config = dict(
    activation='swiglu',
    norm_eps=1e-06,
    positions='rope',
    rope_base=500000.0,
    bias='none',
    parallel_block=False,
    init_std_o=0.0,
    init_std_down=0.0,
    optimizer='muon',
    beta1=0.93,
    warmup_steps=200,
    batch_tokens=131072,
    seq_len=1024,
    train_tokens=900600000,
    dataset='wikipedia_en',
)
MLP neurons of a small language model. Each row is named by its layer, matrix (gate and up: input weights) and neuron, and shows model dimensions 16-143. Each number is 500 + 50 x the weight over its row's rms, rounded and kept within 0 to 999. Numbers have three digits each. A neuron's up and down rows have the sign that makes its largest values positive.
Before each neuron's rows, "fires on" lists the tokens most often at its 100 highest values on Wikipedia text that the model never trained on. A number after a token or word is its count.

fires on: "\n" 84, "\n\n" 16
L7.gate1888:532476552515483550524467551481425554433476455512489547541474454496376532491490595517408573570570456435545462480426465434473619432488587582521523550486452368485420492600428538555456452505488450522474498492522535441510487500484460522543441542575436516532618499463569452602528522502511526446427460458451430496483529608518509513449569496495575472521536457479492555443496552539518483530518
L7.up1888:381498492553425439438570550540460493498609498598534445494450398564497476511515433573493450470477443508511553505469551472546510508589493597494540462475474522555469501517428515391472544554531498472594541485381442432454407590534574531542445581530523525488478506545482412512494517561422520596572534600583481435457562471445459462411540461499532528419517438420548495553520515427457447481488

fires on: "." 30, "," 18, " John" 8, " William" 7, " Charles" 5, " James" 4
L7.gate1391:537510519400452450544434592532606495522488475509440423472530518517487443439560507450535478484525525456426452423582540540576529537464482499428506441570429463574442545513404618503511535445518437574441490472550557506507501500460425520625459513531456522463484475508510395575440561548458497430443542484477423472562486496573493510551423500498563511504489456476429492451427553458572511527419
L7.up1391:497572501510421479506471539502551463485508432475473441541520425439502478472511513476521473507541525484481468394524381495530536548433465567544415402558549530619423519478504449557474474493550399575458412539539564470487494495444540553513533557562475405532490439492526412564458477465512537478489548453508476403509454510571518486549394531520593565553543481493424533569494502462453576548449

fires on: "," 33, " and" 17, " most" 8, " more" 5, "ly" 5
L7.gate1205:407545459463460555521594500437571479454450460416494505524505546541618441494468554574586529504519473459538378402496479405423560493536478434580451515541532468526446511469473471530465446515506422526588554458458571558427511506548539575574559546522520538436601501484435484564560496498542576453489471513425475498505460473523403500526503442529478482490523416502432508475570540435613407451597
L7.up1205:472583459454551525511567485538508569518521512456549484523508518452573479512499463442594499577524517524556520459550521580545588446456493492485535520604555452401558521608553533560441515484446526425466560508490536459528524551501456427594378438470517526412599493514459413501543453552496580474498484523478480495456504505502504458508568464517472509624448550478471506413578521352560545548485

fires on: " of" 20, "in" 13, "an" 11, "c" 10, "s" 8, "n" 7
L2.gate499:564509588596430587466491509464491429535570547512450589536473459498594613539493469580478526566470509619517465490463485558464615561481455551553563486515459397535492448525562481562416480490425448533510588478530518524616474566575480482568589415492452499507500544443520535495576554393509451521439544473513452443501453463456572484474561455509544507457509507566416510536575470472562538435517
L2.up499:526509531481385469565463409464485509548461503501495409456478456506483536468473398392494391439544517485490526380433489560506418502439431472466565541510489500548498519440487464572461480532461472522537511443437509513449452481434478465533563399435516550525508448537465548441507486519468412513423432563544612530499378435474500495485435468566544532518553497556500530515478539499598476496498

fires on: "'" 51, "s" 13
L7.gate256:505530480439514424490513498476540620479511480506383535520560582493458521486399532508568530488484492532454599412446536473537485514496468511402455471502566436532451437392429545562527399526611494468451477466473467491585504559504405484525512470510549351509472494506456561546518457528468481474495555601415468418476472513521467555503490434517532450450516554456525516592441551455461591450499
L7.up256:516466450420494461589531540458417615547609473472428542456509531511508525588461493464456473436552495522463536436528466408462470605477480595515511478565509409481492458438521506527473508544503426462589536478469451517550505470542442500441493467528516443494490545452519473544494491478540537503512526513509426493546582532563436519559449426580492579457492536390408549663534534535477548480559

fires on: " anim" 21, " in" 17, "per" 7, "c" 7, "in" 5, " at" 4
L2.gate1853:647416615509499544458460502466526447465421563432529438494519539512476519498483522473442482509508499508491592575645538550510483512469509491515525531541440569440494519469537517445619475569504524565486557426439516403447448492599565598574467508494411525571541572432447520440443529318569518611498532441482481501458501553534578586460602516593476556468497537565496572482575542527531446570436
L2.up1853:515446528516457431558531638480486502490501549511494485450466536525561449500548531530417418508488442486564480464424554461462514436492548505615455523478495424556413534529363472494461447498502433554491495456504505481452448495496496474495350439562497560533533462529566432523479432572503440428416448468537619577501465482562547457504433486552493452588638536500556494524557535487485486527521

fires on: " early" 11, " work" 11, " of" 9, " living" 7, " artist" 7, " working" 6
L2.gate420:461511371435517488514577512537528528535517567427446540441459478495516413579400546577467552569475402613462561465441516543543557539410522492445420570535567535442506533440546474478551514500483518407469467543493501505490483554471520561465540473492567497550433432511508516515505481523602499552423494507609512597511435548533591553583575528499536552579519434477521537500541505473535464487382
L2.up420:511545476519499435482434472564511429546557480581584557444483498434560536532489517516412456423489483458450509516492494517551568494501503539464552444569491471500551544507462483558434552551461509494517526520400532461466508575478530539535515536423548458435499518479533478464498499476573526536442523526517550609559532435385503559524531535520474567479448530542477466493478475557478360552427

fires on: "C" 15, "I" 15, "L" 14, "R" 10, "A" 9, "T" 9
L2.gate1771:417413630480480450483461501469423564524579480473434479494487589570443571607496417444416477398483527581488484516549454502549522475509401548558513419556490576515534434444454449481406510616481473521440505465470427422397431529504503590503508577524483451588546526595580461493521490500470557534474474568505448498501406415457439473550473492554531439515415425445467502511463551448494563475472
L2.up1771:468440439493424480530534567513515568476507588453454433455557533499471498516440521541584487479443507568529412400481360450472507494503455531475493479365410533479588373434522448453419457485482466419426451555508522501518512535552497538561437589608503422526504545561534510484452464517388504403471501522422527504560562410468515463480466524507516557531493431492407510616501520395519541514499

fires on: " en" 15, "de" 14, "con" 10, "pro" 8, "De" 8
L2.gate1142:479464508496520516482580504571458391497567555544517545475483521559456534480488544591477439511485559473505517466613495511460513566398463413472569465504457453544464487462396566498495524563417508457450487455518542511499529439524434422539498496532420538555509503557454535527405559513416480493378522470509544544543547426495476491441557500548519483513469543501394591541457494521460490515504
L2.up1142:423453490510573453508534589437503458604586546491394527505494522458497521481524607511538561504423379538534476466553569510438515482512497422486548526553448472512489504422466605536550546452581430479500401447515456498562576484534574493503563538523402577546525520480410448570488460521457511492535478463500525458422511555469528446464462485466575398541470467501491522566488546508536508441454

fires on: " of" 29, " to" 20, " was" 8, " reached" 7, "|" 7, " at" 6
L2.gate697:505567557539439460395521548475482431475560511564501541500524431490538524532498548519482469458471364488426548479495526495631512413524484487443539584460529510382520546474531411551541517513560533457460449515510455510540558436522431502479463486464472502543477557560448529507453483480508562536467454396563530592484500490434488489458508473609450584439514540447536459451585481375642568445535
L2.up697:576585513554537577483491575542556512483521476517466485534409411504527565475468558473666507546443516433418557546505589453544485338469517565438541442422533443437519605416495506578472508539526551566395515499590454567461544514546573530496501479475423420489466562513500548488425521513491569535364419408524513493542429461535561523559473572583407497418442482451491526553553568482592571516601

fires on: "," 44, " $" 15, "." 10, " −" 8, " about" 4, " (" 4
L7.gate1985:550473398473549464464423462490529487507595443537422488476502403536526448517459616484551524470545499530424440480492451450504538551533531523458574513418471468533473508454490450520468526440409487420452474566474488483601451510510483550544463484534412421500475480511482417502409482511340523448453527589531489484439451506556548569597474488504577544587504409562515554538403483449569538496474
L7.up1985:498414493460564413448468526482565523561447465535482489443576450454522473478394512543501544478576537537474540463513409524452549438496494546521498470586475594565486581470550434518437570517461563504462454370500532498435420521530496491505384452469490535425530446462366530468466474400442459491533494520517471432558454505517559525527407481585469581480473448530489382525478483440526551525481

fires on: "." 19, " t" 17, " e" 6, " ." 5, " fa" 4, " p" 4
L7.gate789:516466524499478551531611472514462441497564435582391522440491532545471467540478526570521360462533515425502538465513441436513508553393542449456583457468552514510421563496501533469543418606561452492505497533452551569396432468534611466474499489524421585565522459437505463547517524588571478404445584530503487543563554500530535580488499504503525553445542541476406528546459462519525421483472
L7.up789:447392451441464453548512497529498495509469468509467492591545498540441475413541491507440415580417487455458592628539472454438516504490513599535469598427587540516513564523483550532515477430327468439541512520474482425528478443525467447538505640434495447522487459408498476456523505481654379530558533494515467483559577526433492454524517539633569535461425406491484489543588455431495436525460

fires on: " br" 16, " with" 14, " La" 13, "'" 10, "ip" 10
L2.gate558:531517569391495512464531514486560537509429537518433447495514408557446486458575571514552575467559519593476563443478580473617494552442513533465407439560533472464487527490492448540428466486552607495470497433555565403501513369428526524547508386444462553499542480538480393512509489491407497525529546453583500492466483471507540532583581507405484539487582476550532568542512505502513522517477
L2.up558:508509486460423504478569469483524531468426603524427528496522520513367543534528547499485551442500579545413434384420482486552465532527519523483492406551401526475412466438468457600500500514484504509453516419468552529482422406455473509577513449545522569512403498500473473572501476519540480486536452459511505492460510457485454543438500568529413547562460481549503556463471414522496606441519

fires on: " |" 22, "nt" 9, " Dec" 9, "ter" 8, " Tri" 6
L2.gate2035:543591533558497472525553495460419508526581471509519448556548450490438506446508523533476501560525535438420467416455479528409464402511461529486586572460500433399442477476472545552475527539571476425543484534533468539475507509494446469458429446509582504479481481545439351472540453586473462501467432422570597523532550581457403487513471522498488544488471497444548455457381542461465512575541
L2.up2035:455547563440430440484586521469567495489429449378493510490479554542447465484549467533455565492553458461511528435471517499411497481480489490636545553493432533531440477501484448404532501516499555593457507424434528480510437488527522460399526447514529483516479488545493554394433527535481471643509521490470559473495525434453548540594498529536510532568507600533561507491580444508596580494511

fires on: " |" 36, " +" 7, "." 7, "'" 6, " &" 5
L7.gate694:485532459483504542424436503528559482527546507445526516501525512404503511438580572486537502470542353471394546566491533499493480549408570547489550518531449564506440504514514472408513508451543515409466566585552400412603579545478487471484445493457500473489550529550415442581575559448553548501498413459496460538454523478492523480598516561598431496484551489524542541461450462556461537462482
L7.up694:590449430449523540550485484578511517511589469425493488527520503488529497508488581475570487535609440456485498552531391494517577602421508553390489478502508531500522515477479442460539519597498472530436487504430457432524580457505511518556506394418496464439473500530519503471517552474550591477470462534480435540536578530499525496490465631413506516526463408539387554617353410440474543464486

fires on: "D" 13, "L" 13, "R" 10, "N" 9, "I" 6, "E" 6
L2.gate1568:516439579500463628457483533489507524526505501450523515446557377558449491560468524540509592459455479545508482482548443521511428540410444499530578449416577474480513441493472527489511506469511491452446567413507401532390463491521501520456501577538450534473508476594550537524511407549461532518488581557526416521546397518450444555520575445599487517515504466513530399502474625454574564500526
L2.up1568:420440551548521472492464492518443412450489510486439490540461536598480506533442523581507526596530469448462451412580498450544502441484512474504512434519535439478437460428461530510498467543553492464466446456535494541513548570545535417530536513457461515574539473535532497444569396553460534518440487485511441539451557494538400458472589562527490504457535436467526536568515563559522528540522

fires on: " of" 42, "," 13, " early" 11, " fall" 5, " mid" 5, " late" 4
L2.gate1829:492539495493449400490601456456462413548529494486470506508347491546492537631558503536591535495460555479581572496548509525543516543500527476442474494536453524499551506453562525572490493477564488460473473477546512477547400509560520547405491440455448573482526537510444517502452497497493471538474424509521592501529466445461430616523479532476601542511562529574535560575443521512518494508526
L2.up1829:465597472462444461506410494601485466506483527543496406566583550512517452462454535565475496449450538554424400543453455478452475520614516528488499542387458483526489452503431443532498569497479506403523456478451522458570548485491538532519509487565598434488422501523495480419497448557525525545560539434511582518490473461473556459618430538486405551449338518493464480505456534444462425609482

fires on: "'" 31, ")" 12, "6" 11, " guitar" 10, "ion" 6
L7.gate938:545555587504483538508481517460546567476503536405560523485590476431487486543598483537434602493438516470462490374491563486531462540509501545533473447522533445535517447457522451501499488540462343505558500528492456614520503488497496461519486440531444577471476471523510573550527489444511519421529541559442573420446585501574470479569478450532461476529489537479516500536479409437503501434496
L7.up938:469525546525460467534477497482495603476548510490500534462474477568479534586445538413480482491415575484483466519528487504459420513584507459517498438506491424469413515524560509452532478569504492524468588585450442582551510510468576491399504611473407506520529478517611469541629480517559565525514476431466481475496429565485496492435497458527532547577471461520560510580585452449473485459616

fires on: ")" 70
L2.gate361:535541441456460555448469501549501473509502452511561480507549476524489572513469455525545463523519517466478524487486510467529590536542571482575540511526535513487535466480441533555480459519542532488535591527619521476486566491503368525446423494484541368474545522544455562479494476517458500408475528504582494461532532426472527518515498566441464510527538409440505503513533457479522421460591
L2.up361:475569421467440616462504468428458467551518471593452504497483461455440422404491524466603476540506478494510474500452545538576541410538451532497386547521478476507452522586557504620483565491401530507534491435484533499527541480491548495543399529433456403514472575374469594458466455510491435553521493524451496559467498555408524477465483562401514489508487532502491548534500427537495600521568

fires on: "D" 79, " D" 14
L7.gate363:393403419476461474489541541419561505486445483474594477476416455434552497539410460484413470480501437494459476498548524492537600457576506421469508454540497483505481441521569441468497462504493392434505495510424395540397493494501491502553402393474476439620483504483473498468490498651490507443556479586505554511495540501522424434514500465493414473427478513508593449555544406426386537470477
L7.up363:482429491441522479478527567545562510447485485509524446518547400511393464551411487426515488465469435451505490401525526492505421453544514382464486433477523525587485473493419481480515552374379498511475398493393531568480494421536411472559515451460541481508518499590524414495502553595588524528498414558480501455484497530496422425469485592517431501391527527505569561500449398499482483518460

fires on: "-" 55, "s" 17, "n" 13, "list" 5
L2.gate900:533468486558573466561514512507489586497535458427438457432559462483504546487511494529501504492484603565531461433452536453543486437587474456490543389505590486580466509526484524545546557545448534520500496506540458412440473461470475480450393500539533335455509528464424513560494541518528506505512502518492470498423520568485448504470514491474508499403487595507497494519541530482501467544508
L2.up900:543489515505535477574571513451523456454513554517517444452548520579490508496452506536513507475488567461443496505577533489468496465431496453564559539493545504519522546514362502625491510410481441532577489502563525567478488467526514466434377510545517469454644463540479443545528495438553532594521423618599499499472490612520465447542499563515478464504457561462535514503542568490461472573563

fires on: " by" 22, " of" 21, "ly" 17, " in" 6
L2.gate1457:505525551477497658501475423549546578580486519545431541450540455455454483442519518525525534525468454417526576350465528553551447464521476560414478519522462500563424484498475431620514551515516515521527420483489470552493496567513543618420617544436486463447506563539440551520517522523564490457344417510486530531529425501507432499514516422409446527531514453532550538515552541397517555496520
L2.up1457:559544517457391485429480503500596557614471590513484486457566485507431555407478422474379527525476508496536448427485488460473493442372523539483431515530497451535533491539477482568405426506464544475536483510475540548478491414438542526369445511438517516586465512520458583515452593534477529520469395505416509549445498431480455518544541557532411521477510445458468539526610480430468468430547

fires on: "y" 14, " considered" 14, "ly" 13, "s" 10, "d" 9, "t" 6
L2.gate459:476531487476544559582520492505476519498493464557462610477468453514625460487496553479462532493462513559545493441524581487478540468521511519546515514533503575433400520453497524487513552502496561516575573448542473438456509505467476446507423453539381492508521434473515445580397442450465525415505471515497551463455580542524474542452603528465596455540553459404616514569525499454523537528467
L2.up459:538546443549451515549488437450507509432497548514480557569487469555525531518527550467431564514395662541453525494470555449572445472521556454502556475515469523456498519507568503488523551509527473466440578571459485490496541517577485490529487477484474491494578453489456457478497467468479509532522439535465572489474547561522421460483599526514538546543478541464579501499444552552419460554526

fires on: " enc" 13, " disc" 13, " unc" 11, " conce" 9, " prec" 7, "rel" 7
L2.gate625:497507537516476454505594523531520495507493558547460410494405436493492461421515453522516508471500468556552497526464441472439498485498501539539470509527621447500495581440526545496576475475559508581519501429529495471569560469433593585578472517509515562500556428494449558594426533446527553423494475539421444496425502488437536514565462446570522480465439494514445573502525413477439552537464
L2.up625:507526551546488449530536523503457537532448490622499486488446454546485451500497538471534498497471473456639463496464430451532441486501558424498388533446420552512522512460503527437554568496431614441527555521573585491455531545515434504544516596423640622484424557473545528568490523496444413578466524509572490465522473515500483530590625535527474541523478431518444585509513468587543556502478

fires on: "ed" 21, "s" 18, ":" 18, "," 12, "d" 8, "." 4
L2.gate1953:466458580552483552513474508544447505557449513470537448506432546534563494429450498485566522540492469548553580462562562453501482488514503489558453503477497458420420513527426536455519541543554524420507513550489426502430422438447523495426451477500496488565533420553485485496415479515502552569448564488522453528485442484578460429560481513456566417502615340470475480495531497560435585464450
L2.up1953:482563518458431559544518515482487549483463462462480439498514524532500498512489526557517547550491564502418450399497434522525591481610515555458449456478511474485477460520469566487546562513473557457391488586492506577460435463493441535657499482499532493532525560529498564460481465464466499404487497460491474439429424468497424464437542444555546530471500432449436556498490520544494589582518

fires on: "," 67, ";" 17, " and" 12, " with" 4
L7.gate652:465450491504521410550560539347506451552475472459419404465486523582578480566562533528430494471479414562581490499482583494506519527424472512521488597494484495432498491571443507510447535528483527477522527555501437411523508411495484486580493556442536498407523495377500472489492480488545567479504521562544475573478626508523525382418470546574499545569462465445379559555499471526492543487507
L7.up652:547500461486552512563607524504490520550490521517557524477522487491505471498453519498594502580464509607486532544476498460449522500509580520488518509361532387426464624531606481533584531476494558504477611521532491467499430566491429445519528436509460478493541494476510469529568431538492488517495502463503501504502529430503433401502489462469524558486431538479428456511412558448625468569568

fires on: " North" 25, " per" 19, "per" 12, " 2000" 5, "p" 4
L2.gate1381:396554497557509421513509554462486486489507369521505574443453501496406457440534520338576465535498458444531545538538480543391567427511482475456516566543424552546467567529542569451495506448516493486516465567556475479437532492474504435558542533492528532467537487479521442495525552576502501511451441425465490481617518473380550519496576489482531467547542538609476529427455488566455484508471
L2.up1381:450599492402486382488540539634485475464527451536490505503542498462542491532513509515527512512448495524381498412572449520525519512559547465494605532455502489445506528511518532416556477420559487488499530442544520483536439472483453492412553424498520570533481469461467562453332465513525588470531487624470529531551479485485488482541418523512550579477459399562547557524475545470479526470444

fires on: ")" 90, "]" 10
L2.gate235:428540459482513590494370497501505444553526484515458505515479480504552555443455572461506516447553540536489441497549511426472510532503493536444493467558581498526528503534487456507568521474470458461597516493594517508455485486554436504413470576517562477494564551492588512589502524525476496424534519538443458564605513448541473495498427523505529456584653461490529500522427522588494426544561
L2.up235:560492433568493476521548450590537537472419470443538511492466483433487518546428509563437394510497501524445573459488544542525495468500481387543517509454464506523475619626525509605488521451433552542472477528461419366533603483500552517467482505519470507569475507401478493483504529473532483548462469507465534508565456451489512518528466559522497519489423511593509559471516503489514480564506

fires on: "-" 19, "L" 12, " l" 9, " Ad" 7, " Lo" 6
L7.gate1821:455499511549578431473396487519429447537443583506544482498475507544536564461520497479467479490451595480496540496464526404471543480500504519488443443493436462453552562510534541488559470506419572469556472507498394524527490538406524515456467526541500558471555462580473590554485537486447517499506441580483478482618530587583469476583466509554508499410447530520477440513487512459555494451509
L7.up1821:489488603470564494502457464571445528379492496539483502556441488528512496457584531497488599388513426532523460449502445542511481474396508523439501522525467451597464516476516427482455495427381482475588515455504440481495570502525545456498467497471610636465493451532441628432557489542447459412495566466491465475550530507451474510485545504481528462540571490492551417409521437424478536469465

fires on: "\n" 75, "ri" 6, "′" 6
L2.gate1775:539490573613475576448537475501426547497448553555553571527398438567551551507446570473525601457517470655393494498518531496547577499478557490494522589540431583404462471478502481468604460436488544503546512485497600537457566519493625510567502437481514541501502541490604479505428593452506519473501469420483529526498528462515422489455487527470442525509508497529543421543523461447549609449470
L2.up1775:497475506474567473420440606420418510461430506576495588497461475463508504459401428507508471529497484583596600455527561543523609562472537427538581488519431415502514400587421483476601477475526539442503493545482611473426445538563506559514515472483539616483390561492553609521471516434529525520465518532481577496434525534516489419356502500458461531483441490479509460460446446417464452541516

fires on: " st" 27, " St" 16, " cl" 13, "bl" 6, "H" 4, "D" 4
L7.gate312:494469537487468438501538561435488573612428432471573446437521540502439559427466498435459601491472408474455539478565406479404531461340538470458470500498544461498543438474571542583522539484450416387513442578461507528469498467509560491501571527532547458555478517457506492547562521469551488506588524550435482495536543456479608513541476534500486544504461537466550535532479519495461520468456
L7.up312:474548503520453487527513546510511483519511585542601437471524437467565544502425508500481423454551471437562469451459500479508454401407482486478502435454502505445495441541498446518531469501499474482522549584483466557507492501538469525492584459491520471557503495481426517526549512543574486484491472525464535520477448486438544538477539535573587497437442465500452606455497502484425413496425

fires on: "s" 77, " her" 10, " Her" 5, "." 4
L2.gate266:445561523519502444499462412504537499483494568509590455424465431472550566419575527520555414456533513426540506429513449516537478484490467550528528563529486498624470507522476546533636491442534561536472552455501483459526405571419459495528473440522493468475422548536513499441519536526468532456357465498554501439530441574460517513468588582480468518396444513468508353493491539517585559511350
L2.up266:394529416531551515569476454518537453509546475454519576517641525473578515451618591596543447518422484505474426385475488441546461571508457504489504544609517496504361613420502500382425482568446469533482492512521470466478571589447524495412441623483488435563464500502606542499554493604444525536452479487437452494520504525462501533448561570692538490473449476423519532440438527535542600534438

fires on: "'" 60, "s" 23, "’" 6
L2.gate1487:473567507491495520581532538529558498447484426496542435454560445480530417484537543507462468552462433493581533432447567412481551539497487448399438489460402412591560548518410527541527585474542451507505495474442487453551495553478414570453524467513468436440489353478480544501361533447503523553496414474444542478556485586418550614424529512438523501567475520412555427607475477512602630523475
L2.up1487:541448445521532481523504450519522496412562429467533475566489539560547489466500488560541524575458556436488598450508505544539515468492549484492401547519461487502492506486487496520568543438536450526528533506421529433506523550506541522441462475406501495542483423573490500452574542531522573432454487501432477378505462471432525523477451469479509569450462541375550452488544534539443490537552

fires on: "\n" 98
L2.gate1982:556429551529540460514522596583488499453465534528554465511442472456480479471492526590483470491562493525540466478538473454477546451482552501418490514501429557466538428444482489466490472511491500434498635454513582372492550469480550566559485488527506488483529522583421537514465469422464502421460439502476441528589460474528598485435487462430531551558520424519480573501528486502515631502547
L2.up1982:542432534494518482551619583474489512485508382570610448515428482520530482458515528549519465485434453538554549378480504550503570427464546580517548540444515433486537525453450453490523482461565608478521502475444513473383481507543533481527452458492559561573433530541489635595395510484511466561501509540487512471512519579551514534444512515562494377602587491543569604547552484482459588498491

fires on: ":" 20, " on" 14, " through" 8, " of" 7, "}" 6, " to" 5
L2.gate1184:528456590582402496479469590575575525439586552499465521548519467477479550612405547547570456538504504557436542400434506632504428495492513392502499472491547517515530526515562478562570459475520512517484465478512592560466500536568453558431493501575489586505409531489506566458520397499453536386417447473546495511523472431526472588467497466553507459476484491395510543406552551476478457452509
L2.up1184:500501543457491612571569519529487534489507450474432437519478515523448521542520606488458486494487558426479545401463455378410469436492511452428513537534587596583491463539550472541499497441516570475472462553474529559471419498462523546489533528513519476471524564523434577392477476492515532534543491482551520533463504553459554513508591535498499505541468563497485514547555538560460521485521

fires on: "n" 32, "ll" 6, "rd" 6, "ian" 5, "l" 4, "rian" 4
L2.gate925:555461525470453434535487431491524497479539491465536444453426547539531505564430570432432454464540463483469453560563465555420474572485425399571545440432480481453453466554459530571461514412395526499493467452525547566442591492547454564542511496541517490552520511483472427599515473470467476508502561421571552537436410460487559575439526500556484507567595586573513559567442519508487486454497
L2.up925:467568461475452467524485535510513495494508477441516510424610476487515492568535506439456455494510430424464508527599547503474494557569476441633542468482469498518519513443437468673480524425449501521519561504473469553583541480475558558513491544567464485480514622468452485548516529529539544451510503546535480454563469506596548587480585421504471563500510607507489525476374573516482621513391

fires on: " that" 48, "s" 5, "w" 4, "," 4, " thought" 4, " cost" 4
L2.gate1329:539558469470503437573471567531492544563507462575477531456469456467458408509542487554458463511503487647542554527489563436480502491513515491452466502490525455469527514466428492450617421486470466502406486515561419494389511520434529548475430519545485530403552438536477498534466582490643431504525556414543500444498436494577493553435510609476470570555581555501429542534442492513486671447506
L2.up1329:501564523511489479522479488541453443503420446572519408502455454534573539551478544493475501436577439564518502532466466466555497544399512600467501486512460444435520492439434394496480472494542407550451506567527551435529472445439445543472459561437455499593561496501490517382478529544488529419451446498485455430508598439454468534484480532434366522518526545438433512391477507556490634451454

fires on: " of" 38, " to" 18, ":" 16, "|" 14
L2.gate408:410535493531475526624478566482530583517481531575559606519561474517432554452572526512577460543434539581459568379516498576475509455583513505415564540488531501451538451473478393493486448393474516498456481557483531581530503484510534462452560506576477469471515491552493487543525440448536497563426480561525475616587474399553504467518513390454497522498507548455475526446488496487500486437444
L2.up408:530532519536476588525547482559496568559536407518530472470481556584517576489515541523555492542466562448449514508460477520346512398620503579452514538483471500619471471482547508585510524530550552506522418417457459467592448552539456523539587458562495425455562431503502552522449506504503552465506468490581463418514486523508444463488559482530596535460392472420432502438594575466540510533447

fires on: ":" 50, "." 39, " |" 10
L2.gate934:476549451455524482541473540568612412511585487473510528531486550443601485564625575623523516412475437485454449556507446493490484505450541550504467539444360555483489503467516549602493566504536566504436501460477481525498492576580576480521429437470458393491507527432503397494497473381501410461524443516469550534472487504486575559508583634567458554547613451525499445442524511459551509454414
L2.up934:481608468575552472501550551600561542413543333504502594395508485446548435588589559519534495526452485531505495454429450443488438419509470626551410439513393547512455548616543467426561478512534566529470523458371493559457505437481567437527481516421451506494571427561488494503510577476455527536519444497404446496532409537522492550455568554478366456400507469486483456539553553537560540510410

fires on: "-" 35, " Ad" 9, " ad" 9, "al" 5, "or" 4
L7.gate1742:387513453459525447490567566525477467536463510509478440456459451579547544488467541415467500476472465457390539575469516522437518508440499413542588483487457467541500475491465564464509469475523488561483590477580482560542546453582479487434443488496629544447515400507386547500482432439589556429548449514485512380517496623483613490507564491450625516401506507507538384471527580528471413552448
L7.up1742:496503536527415432534465467558398541512461522592484552485465443452440508474501490515527441461558573504347473469514506563533515536400494530524521461557406528496490495542453560427511544472452595519514524436527443496579469532521440419578506469489551627540440502551485521489501540458594536547456551488511528488549585488483484537572469497449439465515541505431477521519542462432561476527477

fires on: " Mel" 14, "yl" 13, " Cat" 13, " pat" 10, " med" 9, "ys" 7
L2.gate1400:579588504538408488574551530440472565445455565626534441502532513456449557556522483438522521514430524508494512485506452374541487493458495480561485459501491511502499458524558356563573467507468544456520618431491503607410526510596493516520467439419460430449588534536558551536325444572482566511560483431468562542550549443462498494476589541528503512502506477458518519508503509516548528466550
L2.up1400:571412575606500482447531467362464464512495424528520422506441507519535476468531531440394466499467492517532546448644472516492445460582517492459497522531467508508507511556595455552501415547497528529471528442501425561515587453489399564451460511431471518495574592445504596432522567432507421476528516556364494413473422541375536452486553481518396405484475544484591465489468453561450558522388

fires on: " Def" 12, "ill" 11, " suff" 9, " Sel" 9, " def" 8, " ins" 8
L2.gate19:437531492537501507392482533536515573484451558630460502520512496433446448470484552587490406534541527589498497396479568533580525516548541447438423490470496538419424459473444495513456552511499480449511583479441536401461520463446572458405583535566491520568480533544463486437524383453534473475500465588493507513507524542555448477498490456454567547505478486594494496496536378553464509478444
L2.up19:530495554472511459451488504557490495469419560617467493463590481492501488430440551493542494518563512530458484378478589515536471488500541417510484480505504464564389523454561530448406476550515538497435508464502479446606608503572501440522495460474421538526584474566427481509516483424443548397481463617496418506542489517609460493505507499506513504454419555528491506520514533594525541438500

fires on: "." 46, " |" 9, "-" 8, ":" 7, " \"" 7, "\n\n" 6
L7.gate675:464445460548589437615515519452515438514504485529514477479483504545495496534638601518480580526507477531478487514535406455475515495528496466538478541487516508530362466547522490536548531558513613584505538473488423507532485465509450490495463567471543549489480519597483443545516522416573443456505451450444492414395561516476475477493423503501552527530526469438494524440426591503523557473569
L7.up675:445472486525548500543436415512514518608580478473498579380497540542505447542571546509486491551503491434539458507516465483454491486492490504383480457529454542567393553450440557457558508528455529421468473507488488570542475546489522447468469584526581489455495507606456459417583530589489500459502506509484477472512517493416489448560494506420489514486442456570458641496485480578608507481504

fires on: "," 20, " and" 13, " most" 10, " with" 9, " long" 4, "-" 4
L7.gate594:491534550531422416518561499501573429373472480466541467584546614453526493513569471458520539438524509441532427464523529517504495499539481534496475489435434555481548540471486487562440576474458496478543503465532526475449499481489492472576492459462554516479549543433464384583580432451474411471447490519439463470456511539543432369630453523478478418445595540553539494501475509413464507522427
L7.up594:462480558429450504473537520495495516415424466430456454463522559426605520645453600523522471486536590513458458595470493546438549420513492465553507560468465537525496483435426509535534516473446429522597519549489474502447582441421477510537480481449597512488522526489540486489562531520539510376581451505536503531454500541476559574549554517432486464650538491423470481447575467532622528469496

fires on: " La" 26, " la" 25, "La" 13, " Las" 10, " Lar" 9, "la" 4
L2.gate350:558492612537564440470510497504531525514484506538403529501581512540551549585531512353551535466435496508484516523498599516508529506489529487424534481467457520503472487531484546431509464517442488491433475532377514438501473528513479526575470422540458440438524562409552445502426642449504517465583458432481524526534471480477436517506515538508413578486507413553559552538446520438487456505535
L2.up350:471517523491555495502550517461530595485463501500428437508444530483523504588475608459507477589420509615483527481441491450551472500447549500441566483471462425470522547415526507486503511513571575605444400511506503508503544501541399538543520380486486457409520486358527449546467535436561570547487535525477583576632549574532503509489485436521406540497538503504537529536430512452497524505555